Weights of a small transformer language model: MLP 512 SwiGLU, RMSNorm before each block.
MLP neurons of a small language model. Each row is named by its layer, matrix (gate and up: input weights) and neuron, and shows model dimensions 0-191. Each number is 500 + 25 x the weight over its row's rms, rounded and kept within 0 to 999. Numbers have three digits each. A neuron's up and down rows have the sign that makes its largest values positive.
A block is one neuron, or neurons of one layer that tend to fire together. After each block is what it responds to, as a language model described it from the Wikipedia text at the highest values.

L10.gate37:468491492506482460523499497488502495525516504462563492484491525515486464488495497503473492417504480516548489538468577519537492536498464514486468511456482492463533510477533498491481558522462492527511537519482506534501504494485488470514511539505507466549521543466502503539465482528473458505501535531491500511553506515546461511467483509481477511501498488506529516501528514506514499517482461520477487495506528510469515492519512493491520523464499473507501513500458522506547473453527519520553502476495522500497479527553514489518520541488522495530490501507481529495465478499475488478
L10.up37:588511539468499432446481466513520514550528522486521535476516501520484476543522538480503485457490526489500500505530486568520516507502491548492493448482470490472490477431528543444479488523487514533506473464524534481547466470507492477469520510480474517468482526505497475475482500506502495455464510523474521497501472507489530535489512483512499486488506502502480498487517511547510488497500504535486455477496512466472502477492511545525518512495525495504508465483498493491523489510533492478503475531496462520457481488489493505555526478496504542510521516509493515513478515501500512517
L10.gate127:506465483506469478483493504513475505524527500483472516459517498463575466499495519452500489501495504510499509530532499510523533455505488494484480459478515502482505491490569522529477496519496494480541507530509518523513518499537541455516484498490483548475533518526490529500513491551475509453547586491491497514486522495518500489497529490503521486448476507476519497492445506480506506490499483520490504493575504479481500497529482498475512515498482482514551526486476539461499442482491494492512488552519501506488492505535484498492510485484471502543539528483469531442480474510506480464
L10.up127:475493499546513516490482490536483444520495497465464508473462534503480504488520499476505500522505525504520487462464517499523483509510453461494504482519542480474501524499494489540507443504488502488530499481512502477551551489486514541513434535453458489455481516466512502511544482475521508484534492449527499520483499487531498498443504542470514503488519490479507542494464488515478475450478473501536550480515480494514507485536535525502476513498525472522508524512501476497452542497519528514499485496488488492535464496488529499478510475513465550494504457553491500520548508505513531503
L10.gate137:488502502492528497507457491516470510430518518461479500511527511535509470468491479503509494485507490494488501527478509539506455511500454504464514494493495483443463447483505520496472529503479490495423516489534491460506478469532463527475520471494462523546512525539519519449475480540498495491506508519513489473499502501489487540492531480538453480466490513551481505440509505502469473475475472504473496505496541487541454477511471511486503497490447481487494447511515508475519495517496503501505469467498531500538527472525473508516500492475487510501514499491514497519570456526482500529
L10.up137:488512497484523529504518470517486503463476462506523513508538486491509510459520512482519461540526456514470526479477543568482505496490475487521480474526484485477501486536520497516490518492502506526492484521495525506480530507499464493476545478475494474471483493538484494480534467512468448519497498546513506512524516497503432513567514464512460518474516483512478502514461482508489468496479494480556489571491490509470534473541500485506473520456511541547521516499533494495518480483485510518533428530517515481501448518498496451460501524509497492516535485479499493493543495506507514487
L10.gate146:502479496576523514511501533524467471524532483487499457469509479499468502499514504511448471489497519483496483510504525501454480481521470479516487472504501534462502493495487462471481532491505488494472510548506479500513513540497483525525555539494503483498503502498498510476520483559511484527493521548468505474537534470454441459490465493508492455498471522488511491488463487491516530503548474461482526517532507504472473518528492482520506524490501527505551521477496527531507441533511474552513516504482524509482521502507431492500566487500485492480504530460522506487502520533538513498
L10.up146:487499515546443488475571463475503457488483486503534502491503517507520510487551494516494452498542527501514499475497532576465507437481454512443460489489471498504475530515488468497482532530506493509526485512507493495513493519479479520453524496488490487531500500515481515462518520526554445499463479507480476520524491514494485510500489492511511527498518533479505495520523495497500524532531520485486447471489487531506526477530479454483572555525515496480512519494483522489521483513492510489520506497533488516482558524518462499477495492499521487513528530460542517506505500467502516480
L10.gate186:536480498470494465490532480531489493508539501549513527506462520492493483442501483476504438511527491487533517496524466508525500520505486484491549513481488486490532464498489504555502503495471476535525524508479471505519493485488487495508455536543535487564544477477502539511463507532507534527518501521488493514486505537493440503493540498518557460499480495520532511504490476432502539452516503526479495475516523484546495513497492523510504514518515540481541501518494485519484476483522512462566464515527523525514502516486494533572519530490494505509483485478493511501521487490515494484
L10.up186:508472487485539512487479523485530505500510480535451448475504557522505552525467521513494530519503503508513514495506479509518509523462474495445485516513455502510522461457453489514507502537450549489491456513542487473477504495485441481489515499472515496495503513537520504511487532489490502495503487468539511493537560501472530495513486537527488480504520510511479496486507517548535467512501482526479459467497524476475492496496495468479507490460443453521509464572505499510492497506466495512499524553466514510494481487485495474493533510491495460528504540524515491518506457458515470509
L10.gate277:517503510539478475502511509503523557475505452502499476493541539489507473456509497479505486504527493483506497551479524523488491443492484460519493523500479470468509483454467523525546527506536487543509475505553539496525516503499504509486482521529507492463511559487491522502488539485480499501546523504479485550485507453492521532473476479492501471485486505510489483486538499484455509471484491548533508480519532509506488513502503480550512493542480466502539480519484535488440516472498482517553488514493517502481451526534512535530530517504514554467507502506513492538507501455469523471
L10.up277:509496522501500514504514476441548479510467517492541477566457554482475524476494523526543553488531491539484492482488480495498560450498526521515507525522507517468482444463529489508487521496505486514478507532515480476492544499498482498496472505522473517503507522485479511517516526518480468503510476502455503563509517501515491530483494495508531508502497477524498524497486483454530519556502455524524522539510469485513497546475526483450521509492512461519488494506460503524483456488478538458476528530475450470508536496504508512512479509500501522519528507501451528479510484503521474539
L10.gate412:494492503445513496488518495487523525501527474472516480467542519490501470502518523529498507515482513478523522481465509500528502521482483475507509469497464507480494541465527488445488508523510509517522520521497482509512502476461482503473528503493511529505502525509497542518511468526524490519507533502478523540467499458558506447523472502461521501533463467466491528455460511477539495497438495554521498526563529478516507521527494533517504541503528525519485520517541488526464485514462484514491494470509475468481476494470512487550508496494533506514474484498529544502482490445525431479
L10.up412:459502478479510479478520507483553554485500501495530526436520530502499438456526505500506471485523521472548486528501491495481493494508475481427520526534491466451466540451505494507531517534471497518481546504488478538543483494504505485526530531503521490490535499508469483491488481505479492496518509518453499542487501437482503507522494517526513494481492443493472509459483502472530517535493460529515489487504490492568495519513465536516535432470514490530494487495495483526464503489497495531507498494508432470517494483490502481510527509507499502494493499517490488538517471503490494503
L10.gate505:559515540539454474493507471453505474511504483512493527486520529465518502481520529503516450550498463481487485525513549523544512464533480461530514474488498525505482499475457528512465505518510499498485545499513499516526487444469481509483472528507505550442533501508493546467477469544500518489503537509491470506504502522507470478507508513500506494480495500549504494467491540495506549471491496522498507512510533506472467499556491463521526457480528486482481499471514489549487460480544525515490489529484507511498503487505501467506539488507537481570516520503531504470516477504481485513
L10.up505:519485528487512532513496533519532481483513536467498490526533491514521450482523471492505550480478508489489483499471526515471502484508463509512531516511502493520500560470483514483563509471496476531524497515500482487536565449503468493522486505533523489553499519476535517486468510533519494575462503514526502535466495524471465519462507488470508453538494517522490489490478520498466446469540471532461480490546489501525525511520521523501496508502501437497489481465485498435528476490485503511510484492509530499486481480517516467496513492491463523476491495487513546538521511491509527489
Mid-word continuation pieces

L6.gate1:475502450542517477491505532518504465521507508507482558485545490503497491448502434495526471504486519498464482533572536516499542495511498455512527493483486515513523490511460493535518492488501453479554469484490451492509510513533531493493469513495504518495495511482471518510495509505498530514495503554534520448465475465501497497476480488496522594515485509451500542489500547491479508526499508484482520479516523520512490492456506510505499485454500528503481467470498526518458502495500538495496476470521508461541494473533485495495484484522513477487466512488482518498535545516495533520
L6.up1:485527509487514478499455557461520513492489494495502519502522512487507474445506467479518496502497514515452467523516473512476495501534486468540468529519553503483485520518521488508498491524501457519494465499480440508514500500495520505512482530492510514472465525491534557467509491513515498482500472475535524497488484524491534519493434488449472501562476484456487514501507509445540498499558532492490490482467518552493512467450535520540493485487472506461498528453512512489470474485525503507487494523547562504512485482509500491450506472504498507474506517480489513488489517507477534545
L6.gate2:491487477561505534466542489520491514473503509566548498466465520505522533473517490466553554520511474521466504516489522511513533508515534512459529478499508516469570539507479505455498491524497490473486465517505490509495446538479485497475484506452482514543478501515500515473469489485467465500527539465462483499476528472449515456475520509445526492458532477467508518486493483530525499540467509518495499489472477475522521520495498523521528471514506494526520524546507471529506499523508510528487514506489494486489515510482488515478500508484468508494498454464498523513497521516546491485
L6.up2:505527502505507468505487508523480500507511489468544477485490514510520540528499493516495495474518545524471480531484511484543484516514467480506515525489462555503444533508554503476502498480453484543461484466495499526475474530501473475488501514470529430542508473511482478489534479531488528505505496515462489503522508466478515490530541525488485573542479518493540520476494502497479483552548518479478501478492504480521487491479467527548489471520514472486530527512524461484430524512492488519490539495501507488493512439439510515501520496490504507469468480465495501488490516521498486486
L6.gate3:548503489570502558474495478489512492476454529459527485452486474510464466508476540520486512516506487497474466532527477512519531493535487480444466514500500469479542501508494514520499527505483473476481554446499500526521520523460505506546501517495507532498591528515507500545494468483497514480506555513476501493516519531467512502490475525468514518538507504489526484472479500486512486509487496482496502480475488528466481495476536497475483514492506544521477513458501555483450492500475536513551495518504479488496500463515515520499494488488484475536518502489533519491514500505555506485
L6.up3:472459503524507521491515536515495495502498519507484500507482532482504499488475516457468497511520452431458547559537524471485546484514528541509506453549517484514469500518530479504536495515523516460506474497495496484486498502501520443482439494522511480505501481480483535517565513492488480504505488486522518514537505462508510519470491484473493470521500513507486474487509502476492525485494526503427466530478530494521498480468511491511495462516492498511460520489506474527514484482545500495446515495529449506475500495480535512515451457502522486553529470502508554506530480491525531502
L6.gate4:553459478571481504521495494493522476511495491494488522482480490510484485485482519505511512522518495524476509523532509513543541499513521465482513504516453519479520513534541481493512507502403516457499501463529489538458490473505509499469479553497499497535512528460531493516523479500520480524524508501503494513501501437506493497479555480489477506454540488520521475469478517482493508449497536492473518479441483542539499533471500514514540486504491531500522533487503465497469526530493501461463543515519511496487507501504511528471543519517475469484542496539488490487493493486497533521
L6.up4:518526501533493497546526547481497487502475470483511478459557568483506556498519487533486467521523484526486496510509504517483477510491526503495486466555479510500532447488538500499492485460482491473484494502541454518491553508502509482503537512465501505496505462481497522534521454478503476541508491488506527448489502499511520508471575504511513478508473548479510504493499529474572517475494499534470538483543498514515445473510465506514490515515499509496467514518514505498495468499483486488544501541490505544533494498497503535511489504465472494500485507525480504486446511556505479510
L6.gate7:461510493521428531554499415472524463514498492497523500470485478525463499505538492487489457490501511568470449546527516560510504527512515485507491498526494516467535553477521512526486521499512511511474492505508530526510474469505478491515497543505508510501504504506465488550505502474511513516496455523421497493507518478524505424476502487531493506449488534452500482504486499480520509482509449492453471509481476482493482516484502478495511495457522480476552530498517519503495527527467507497496483533518493472501492505516485502524453485488505518510503517492506499533512498500498500516
L6.up7:492548490531514511511519494442519490491482511505514470478507463506479503497507491499493506488528540559491473531488506522518504536492520488492494505522479483432503522478496513521492524541506525510472500538495469496503494530542509486602507533547507521504474478505524484530491465484549521488496477530485538497497477496506513462489493506479529515500547509510502521463510481429453562497539495502463474551496472505459499500483516479469531476499502536518505480490548550514531495496484508505504488478548479525478515461494503468493462504516532476491510502456503498518510530501520493510
L6.gate365:475467509533462520516496506526493486504506494504495493524501457536500474526470476533450487478534518490472517514500492522513550488531549515505495537517449507503505485503502471481476475493464512489483531523503496557493472530485514524515455559491535532479481504506517474534528455523509503487482480504439461520539512468508518473494538524481456506529474497495491462507469482491514523475515523454496508505472483529535454526472509475483479432541507508474505494540489487479470506548509524516454475501500477500491504504479488508466463450491476515506511471542478483519478531521524514518
L6.up365:505497504487498556498468561494525530517501481517493528501495513481554472511465494504494473473532497492513490491511495480505564470489495547468496535474482503526528484520479496489534487504453529455488514496496526522524485535481510524529461543471505525482528496493528508488510511520492516490500481511437499522507483461489504503485502482513514534535498515496521484542460479514497489552495497487503515519519481475523457479469541497477493498502508516496486467486531496421458478535513538523493515481480505532501500519500488489506497453494476531513483475523486526484424491516561539570
L6.gate455:525524480497473499498499475518493482518477504481488425501478494507475538474505517484519531506541547488493483495491482535536481520481530518455518466496510502442526521505443497526524544495501487506508500488516488591510473519510504535462465502524494493478480507527505498485506482514568565474480494503498485497532513480524539521540513507525507464460519534502502533475500494461451482510520495464466472515465472497492500532484497435515478487519511521493501509462526475528518526511470475502513522542508490523483472491485498498546499511493506477523512480478491521505538478453456501500
L6.up455:550533516567461516518498495496510480496475514538477478530494450501477514488486484467530504474519523510498488488520481558491506514505505499478506541476535471476553517505456520520517540516509485499524507505515489549513476531458492538498463537527511470494495531486482485510478469512522551488504519502492498515502521511522507493537512526536507483460476535469556545512487534474447507525483485464468480498483453487504544538494494458500520486482493509517440512504530512541539507501480485534536509510475501510475487487467529511555477532488511480502517490510460528518535483475511508514
L6.gate485:516458486468491509488484474487489526481526477474504530470493518524509495489476502506519475495515502504502491454499521472534478539558492469475503506524455541519533516488522494511489494552486472524525552473550495552536518498513518460492507549529530543510490483520514531514493530546497492510508512491517492481499512533483482480474498512536468451508477503480522534489518481431502464519485468494464532490485522498515506485484538478518474485507494505516521551494542509490495558529498524501529473463545453530535479459466530472485498497511458460487510520553501498506476510514498520484
L6.up485:500517484484504511450495472543488501493500493459521507545456455527520494527541498508510565537483539462462475548496485487504428536496523545515519491502465519510561489535485487490485482481496459508502496507498491536540495468485515524483508510491516495426530481487518539501491515463501489494556525508556510459531482467534469529454489477482465465510487507523522485477522514489504490502538519518491500511471514542493488527488497472550517482538492507519477507509505512482471447510500495492497493544493505493489507467533489494479508485498522513502510525494519460529504492474458507523
Sentence-opening word completions

L6.gate75:511519512552506496523493533450501528511526471516508475499500506532486523540512526543474513470543509525538501481475509497438514466491498536498476486501525488536456480501524465515460491471499516521490526527481495543497492526508495498491514458510517517518487540549472481505520499478487489503502477540511483492492482474511547486475521502542486463481459523513496498505536478484507543479529505525507481535463481490476498552496472470501510503531527518536506529486554486499548475507507497502532449487553502471509543502536500529505475473486465557539496507520481512432512533516516488492
L6.up75:520496522521512514466490530416514518447508462530501529520481502543519543527531526518477540498515503512559492495496475556454513524457470552523478485495518478474494514482504484505489483469478525519491522520467488537509509520517495508492505454500506523536488517536506497515539523499531485515489500522511524513508502470527561468482489476513473488495476519526491507488510482449494521467539487493502468544481485481497503549495481455495507515512505527523488545474535498488531493506485519485504427506547498467500567476500523509496488487489490515530505528481501500465507541536510499507
L6.gate124:478539528518502462506491510487473542469492503520471509472471507502544478519510534452533532504453522483523491498482512542562474495493506542493498521473480514500528455517485482505512504441530507497540478482477479549501480519467484490495532450460518509454521538506482516491495492511458559461534536522526520524491489505501482461534518517497481504512478499530486494479498469491518495520498515483543514497521487536512515556521511483491494522491513518482485534444536467471506501483470537473509488544497530495483517527471502490494485435510515522524464504456461492500536503503521482474
L6.up124:466525526484495442517502477520510509500482505518503494489447491528543494496541510467492534549473513485527506454476511507542499487482487503458532509500493457477512476513491477471500455512494510505520519481438511470506496525454508505507508439474553512441483495477500517505487504490486530474522537524526508556493490544533470462476507526475486508505465454513532510535538502496503502511478485477524530514489501550490520490484552499517478530498525500482478518506519479503490488477514545502505499546492463494496506505502495502489458450517502550498440492474486457483501506488539507449
L6.gate158:496495505506500483511476508543510521484491524526515502522490508460491497486477469488482465469494496488537495452545498464508518504476496534497535470500490488541548473475493473487513500508465459464489526504494517510536513526520503493502488548538496497492521523517581514495540497502531513504498517479488469498521514501483541522476521514504497517543545520482498509507490520522490505505524540484493498451475521494517522526470490514449535534488471501500481467491516481503519460548551503477546481454510531494392484519492512495522499496483531493526536499516510535535455469497507530461
L6.up158:456522470500507478498540499470478502513483508493524489494487479506476481492564503523496486461493509532487490475489513491477533543493510498504484514485540488533500522499515501485482497503504487486527522490499454535466459541486503509529527487464507536475550468505500542525510468538489489471539510511478480484487465479486513543508501510522516479533550480455483535459500498566554503536503558485523513512487522507449499528521511510502487513519489527467485534491478466481492475520520468489517537495449518535514528503512460530487517449561509493491465501468496481514474542505533541499
L6.gate240:502495504499503468501505489500466515463459516472542503503436526469504525495426523474546539502518506474520485495517525506475478506507511519496454469478523488492525490509464478473489477500494488501469552498450442522491520515488508486476487467494531504471495457479505504509555509526523467534526514468493496508478470541494480504478525504475529500491456547518457486482482505503500509492467511533460499537533524535495515480512459522491506466498505524541452507516544456475520510515553521482494508466474492485484537507504514491541525495522455515520464477503497546522535502529494499478
L6.up240:490465469508528506487511495527467480510484515564504492510483497472489509507477477553515491501528459524512478503529510559529510524524460447523516508462486476479479455517439481512502521511523474490512488509529461515521492474496504493527503488485501518520497520506491501470475496507536483507488512537466494528482493512479485504557481527489484497462507529481516514529506494529500540509483515492474531486488493483512535503539475528507470529467502537530516474506500492482501492499551496534500459450442540527526494535528528505533531472508446539528462465510482509567511472536516464479
L6.gate257:476494457533470488540465525527527495556487489542493489517489473513481498550519482524514501501473509502495476533494522513466440484495531511515521556470491508527522500491471502528478481500523535441497540534496410544490486553522471495494488493516521474469464524498493498503480495445510529507548490487502504500486490489497499487517502521509486477533507514537526485495511492525487492529482472483501556495544495502507485479526471539488531530528518541483481524533493478467533492479507491499530492477459537506517534533469493488506492465499479489515471510521458473495475472540514461485
L6.up257:478474492483495502524455464482491501507495479489485501525523467536517484537476489532528483516488505485524514509473512531498491479441463454536505540480500486498452533537547496535450497516484502489505512500536475508513549523516511511524510521486478525486473534495542483503498533464531505532530514477511490515519493491535505467535490482441452466557479516497466505491488472495513466450518458463500513480488485515468505523546440550497536554513492531453485511533480483464491494507456530489515494497523516511527528512461501476495504476513496516498507523535510467508500491509478495473
L6.gate381:515527461559539489506447467507494518520435522510487482504493468496473509484522513486534470517512493479524533458525549522472548472506488476510469527486517496484520481489497479491494503466445492494506480543468508521497517483492505505475499499445505507491529517533484494499512513529512498496549520533500467495488514432547512506491526521484492465474498525497508537528498497509488537509484531491505498533461497478498503555507472466435569545485500527543490491523445503525534503504488518541505506506498541476485539500501468499508504465500494478522486532476524515498471462502521494504
L6.up381:491467484506498494461492540506436519507472467538480500514459485491491519510461456492502499511509502475547478486491505549522490486528475479536507537467526528504507458517477470528532462483568500495504508480501470491491507449516482484505488460486529498499501500519508530527502532531518528517490509484484521537499484502479485475536505532485465515520488509522506499500526490535500558507517482465503487558488501487522523477557500524472499559526478505459517489490510466530522524475490450514477538485501487551498520505484513530536553491515498525497528488465505543514527495555543484512
L6.gate417:515507494567488488506490513478498530488510456471517464467506514513492495470495504531471490472482514499534448427509554475511539471489520548537519503506563507513506502489533512500486513493481468508473488503526483549468526546513505514453503478505523463554482503518467534560522513528492468513505508514504477491507494480491529520478514491515528482505477538495552484492485510554502522524519508465506532493488472505481528516508470492529513536493509496487497541486535522509534513511570492484526503490510501443508504503571503497487481493510497531467526513517492528499511486547496482504
L6.up417:486502505540498533484514512439486525479500473468514482513472523537515492422496531470502534469485526510550469467502504501556532519466463547512522515493533506430515537489525518527490501504490522540496520520513478530496494523501480474501501493497539503514472561484475524497502557504501486503488513522485492485524506479519509468517493468505526483519507521547513507501501504499488527489490469486481462509502484460572534495492490441490474522496479545469482514463516561487498515525504500501483502521519461491518476517566543477503506519486496546498509527495506528514488493513481505492
L6.gate419:469469470552481455537510486510500503531522514535497480537461526491499477498513441519445476486537523511479552518486524511499452509475462455534474525475474514505498506503499501500476512477451502480508506470513467548513483454488501514529517479526507482533513486476491482505496532517468484505453494529510495503488571471476458497542487502535502484459476517505535476490503503490548492523525527510486518490484496526496513552565517458500489506524514485485512513474486518546538473500494486470525486470468543506539512521488473496536529483488462553489502501486499500527493513497519493498
L6.up419:459468484516472485552494483523542496500474509495480504502473481516491486472491499503479527507515500530529584498495524475448491504517477525481446521500493529491522521540513510440492500493478508489501496469465457531509462508476509493480457504500495467525517528481510540508508535510480438471455467511524546490488550505503520508501493476519513460486470491507516503492482487526525509522523514509533524468472465496530528503480530459484481531507463480493448507485501523491549508490470465456538518452522512467538487483499479474524549490498483524518489465483527519508486528506506472516
Mid-clause auxiliaries and modifiers

L11.gate235:496494516480480497513505458528482500486528510468523465487506505517530446483507495551513517511498501551495531530521533473502489526454495524505514493491460474520493518507476518503470507561507490523543502509516482493484472502526490476470503504538502516508517479489509455511529486488515518511500500455506522480462475492532452554491502536469520484539462487484472479490518518427501503516520485527465531492517529505414490478550495540507504503502465479497539507506502505509500456512483456505525519502577534476499459527511486482492548498503488493501506540465494498484525452527502503482
L11.up235:498493541492530518519532525491555518471469473507465515502484533485602496457500499529499540514484457511516526527493510496519503494516491486517503508455526509531512477475536510537450534574487499512514523530483480481480526510503468488495516511525501526513498490505506499503495447461507572478512526503476502509504538492522489551495510542460499523502550512524506496544511506500508500510576506522525540498512501514503504518497474496535480474498514479495489526467464532508471452511500466544486504517490528500463516500492480479505526506489453502508521493505524485469510506477524470515
Second word-piece, mid-word

L10.gate17:507504455497480491507487508500456510510534543490556502510494513510526483514510472497510469516507541517525529519489527485489483486479502526482466525477525468495493537482495495524469504417496502493495508481486494560459518496524491486467469514498517507469490509495539453484479494473514555446585531486518492470518488501511487527486471500526487525487484523537489516530547511484547499484520516454509516552514478461477530494507488465476495507482502516430507417510499503507494483503500513505505467507496504506472502542518513493474491529494457547472483519472502491523494474494489478523
L10.up17:525496504514507494527490479447488510501511505461535482497552503499513516475468514467542491544543489482508502454470506502484515486521457497488454481513494483437487467446510493472440498485559476489539502514479502505482511488495539511501525495512500511531463543431495488480473520497495533438516500554539516510532513491524462473477497497508486525496486462490473521509517517497499516506506493497483471491508453475481545514471464470488500488562483504525493498476481520521477493474499513480467456514484493528483509519494455509474465462485486484495465490521452537484479532508477482493
L10.gate44:511485450519512478535495511495494520520468508528492519511505485526538441483474499449504414529573516500557494496512563474484477550496464457475462509483475479499468508513485502520528523474516489534528496487489491540446491488519525492469485527489505497503487533520479450505484441482488533490529509510503519466498484540530518493550471513477511532507509518478507518534509528530493510486479490503467478473473504464491493516510488505517541501504444488522528479537490509529506475506547504516474487489480539489477514482474505525547494496507476504522483505497507516515500459493484519478
L10.up44:515498507513529497492516544510459480544507492512483505533517511500492473500507545485495501532517512453509499486472511506513502523494486501478505496544469487477492463522487556512470489487498530479508552533487495518464518476513542529495500490508523527457469511497442485555462511522506500443498487507508488485491513478555485435495493487498482468516557461512477505499515487496504513501531505514507501480509464497521511507518494510456499509506519503522485505505487451453446438504518481549535513546523471512489491556456513491456507453484477554509501498509510491479528515470444488482
L10.gate178:467488525507503470517510487517482570539570513492486508497530502489469471494482516521458505507471507532512525448483524500461510522467531484506496511487531484492520564531494498520521483503512483502508540488502482529486547476520502493487507479537498467497522535471502488502486498538464518530489495528497496503512469505488489504516497484502459521471472456545500472491520469516485469498470515525497532471481543496524530503465507515487448531499499488496570491498512543531491499502484483536481447517449479513505487469486542542478433465517526529532527502512480455506494471492489475500
L10.up178:535502542492475518527502472485466514485511502477467504510505489471491513486479500501469521499485530468543510493506518525473501533466518486507472521491562453541497512515529517493519503510484498502491553519503495513486478523504491516516545469494531421491490526429469470501468498540526480504523531560485535483508445515522523511494509503488506480442498505516502499520530542499514489499505477521527520453502489500508544509492498495470484543523490487523510446484496521513482511482520466486497473459496498489480487454528532511558519468487470479537508503532514503577525527499513479494
L10.gate204:472508492500557474511511478468477529504541455495497535519507502487489558485506516468512474500523508501505522498539508552464529519504511517473460518477486524523522500522486482487498501509506455514526546532503479498475473523478512482451494460541514469502510538499487466534476499534483518509517510565536515498502469517520487540519471502544467484478502450507538491535527520506495519538455510525481525474460498473527514538455452516475482535520455532523535485501478563520509510508505483513471472490458493529512481453506502491536501469494485470520483518504491497514533492491517493493
L10.up204:504502539527502512447531493458497476519501518475495559500487500491507479503464485532483502514543507489527483501479495504471505492546469514491490551516496475510466465484493501551505493528529509498485524480513526525418524524487464502476529479542505452505476517470518480518476479535517481450492538479487503531536477493532475503493474513510492557493468459491456486494493476480521515520512510532507530485484510537522507478510499459482443503538496547476526483508502580491467487519490471472477481476487481473475523497489534504517488479489508512533505498505460505501468526450498528521
L10.gate279:541473493522532546522459516457483507484506432464507474507516495490489484448489459483510484521527544528478513484485545498483475495525482518479482497488515502521463498464460506503493518498546516523447506427554496523459468518475492465490448485473498497537504515515514459490489507472488514471494505499525498423469499554505488495536484533505466517485496551497523530482506507506491464511494514438528512496485510510492520527541561512532496483497457519527521484527480530501515513465474508510491473488493517500477503499519496515508504519505502487524504489519473487539511492525504467473
L10.up279:516458530491479494540464494486504521519506506491501493469505514503506475506492484503529498502519492505488522510502492495474502472537506558474469495536501529447495494479500457544476471515505482505471467541492473472516578474480535493526493455442495526513480512520486507506469503490519503485496496504524497497536503519548508459484554501494524482495479474533498539468503526488491504502520495496514512525512483491521485507559524448501530480593487539515483464542531464509445504460507529491460502489464498458522550515516449507526505482495485491480489507499480481530504533511487520500
L10.gate310:538515479525465485541498484521453496483528511517524483469506518510510485470487510528494472522564523535515544476494533466472460441432493495467486556493462506510508509478487540482492493482517530503485517491520484536461498468510518492454492480505496490513508536484529439514501514504523520472537533495468485506474487486484463491493504558544523495524481495486492519478464477476517497470482461485546497484476509460485496515519490521505497518485509527497525511526476492496545522508460465470472528524495532478483453470493515510502488505491522476487456516492521473547543514470480519470
L10.up310:484519546518557433466483483487559499507500470522488557501507536513543516509514500482500481501517473482500496517483535483472537464521474525488502494490519480506472496526474485528503504453527487521498497456508484525515504509522505501473507472475483492491512520506519472501466493498550483478519530505508488477527523506522508480469490504516496478464467513485547552482536554469508484527485495479506520469477457486503502530492491471475500488511450504515512483520516527513512516525569537502462484549492564533489475471422531491525494516490503468484500495513502476509512543506535530518
L10.gate353:503480483525452478508486459490438511542529509478480464510519544487501496481524518447474465479489519523558496492481538486457535475482477465482477534499503471476490483496512499502472498482471471536494504524469470543513552509520476501489485450512504498519513553522547462498496469484524520490510521560505480533458504479500465495509483478500488509483457488487543488518514447513507538481507530471496498516535488463475550504489479490494522483501474540509544477484487472502503470492535446501477503464494523468482536471502454473502517495503479523510498493496515520527460482514506490499
L10.up353:474526488513511487481535527490466541490472509474525521506505520498493517473450523508502481544518470495530512512501537514503530479502470495524480540478504433545492463480471467508516502493496496541508519491475457538487526491510494527454520458492530552484504507500513450498430481519482497487515450484503510511484440466544505562497542537537536517489468528527514486500490467483491529491496532469494492486476503535506523485469522494513490461483483513499491475471489488495506500500488514474470481460521498478486470515538480534563495491490507522529476463493502500512500501461456516464
L10.gate411:493475466548517460493503473480490486505474482513491521481531541480485522490504529504527465506508521497481514481486542490522514506489473473504493481526518475466513534462468482522519505518518519464502504520556516534483505488492511457501490522510518479523486508504517473475459484463485535477526521494494490535488484499499449518537507488532534499512480477486502539508517509512514499476488465540485458487464482470517578478491486508501500504522461482522587487493477506506540483497513528526539469524471519532508499496450515474447474459496494505541487508485511573519435488502515525500
L10.up411:509528484492450545496480506498501526464475510506476538474506470524498493494518478502521506510493499529477518513463525499511504494480461513510523539478488528511470504527506484473504498477507552506489551458531503517506511464477500533457523512488491542486489520501527485516473496553526547514526488504540491502522507554548500495499525460465491513491479471525488507521494483532496460552517490496483497557497473571527517492517543545509473505492453496509541503507515472526530556498491507519469522479557491491465479489497527523472486479511567481502502479480523484476518452491511461507
Complement-linking function words

L11.gate301:510512508519556498545500513492518554509499516508431505499531507498481528485514527442488488557491529513515507490538540461509512494513491494526490502505530489506515508478476519481523502483522491530534486473489465530488525520475504518506499475494517486508512513476442509541479430505484562509550527512504474452501498512516472459557485488528484522480508517492483485527510522533497522529484525517540518504489527518446519491481488449469476482507519505507556473547522529506498473537529487492488487481508475517537452488494558465485483493507508502518464480485483468518507482468499484505
L11.up301:539491489490506495506502494520509511527489564496512517541513511472506522491433513509523516533505542511496488499506549511460538530484480482524498559501501522458491514484529515499537496539469538500453520452529471511460508482461509493493505491501511481463525541504540470495536501456497516471515507546517529505513488521515486493504487491566461503510470484502459477482469474534480516512441502499519515497455476514488495428530512515518540534521515509496506498534527517514505485484471479489473482521468477466484483528498513535492530483518527523519492483497504527551471550477493484498
Infinitive "to" before verb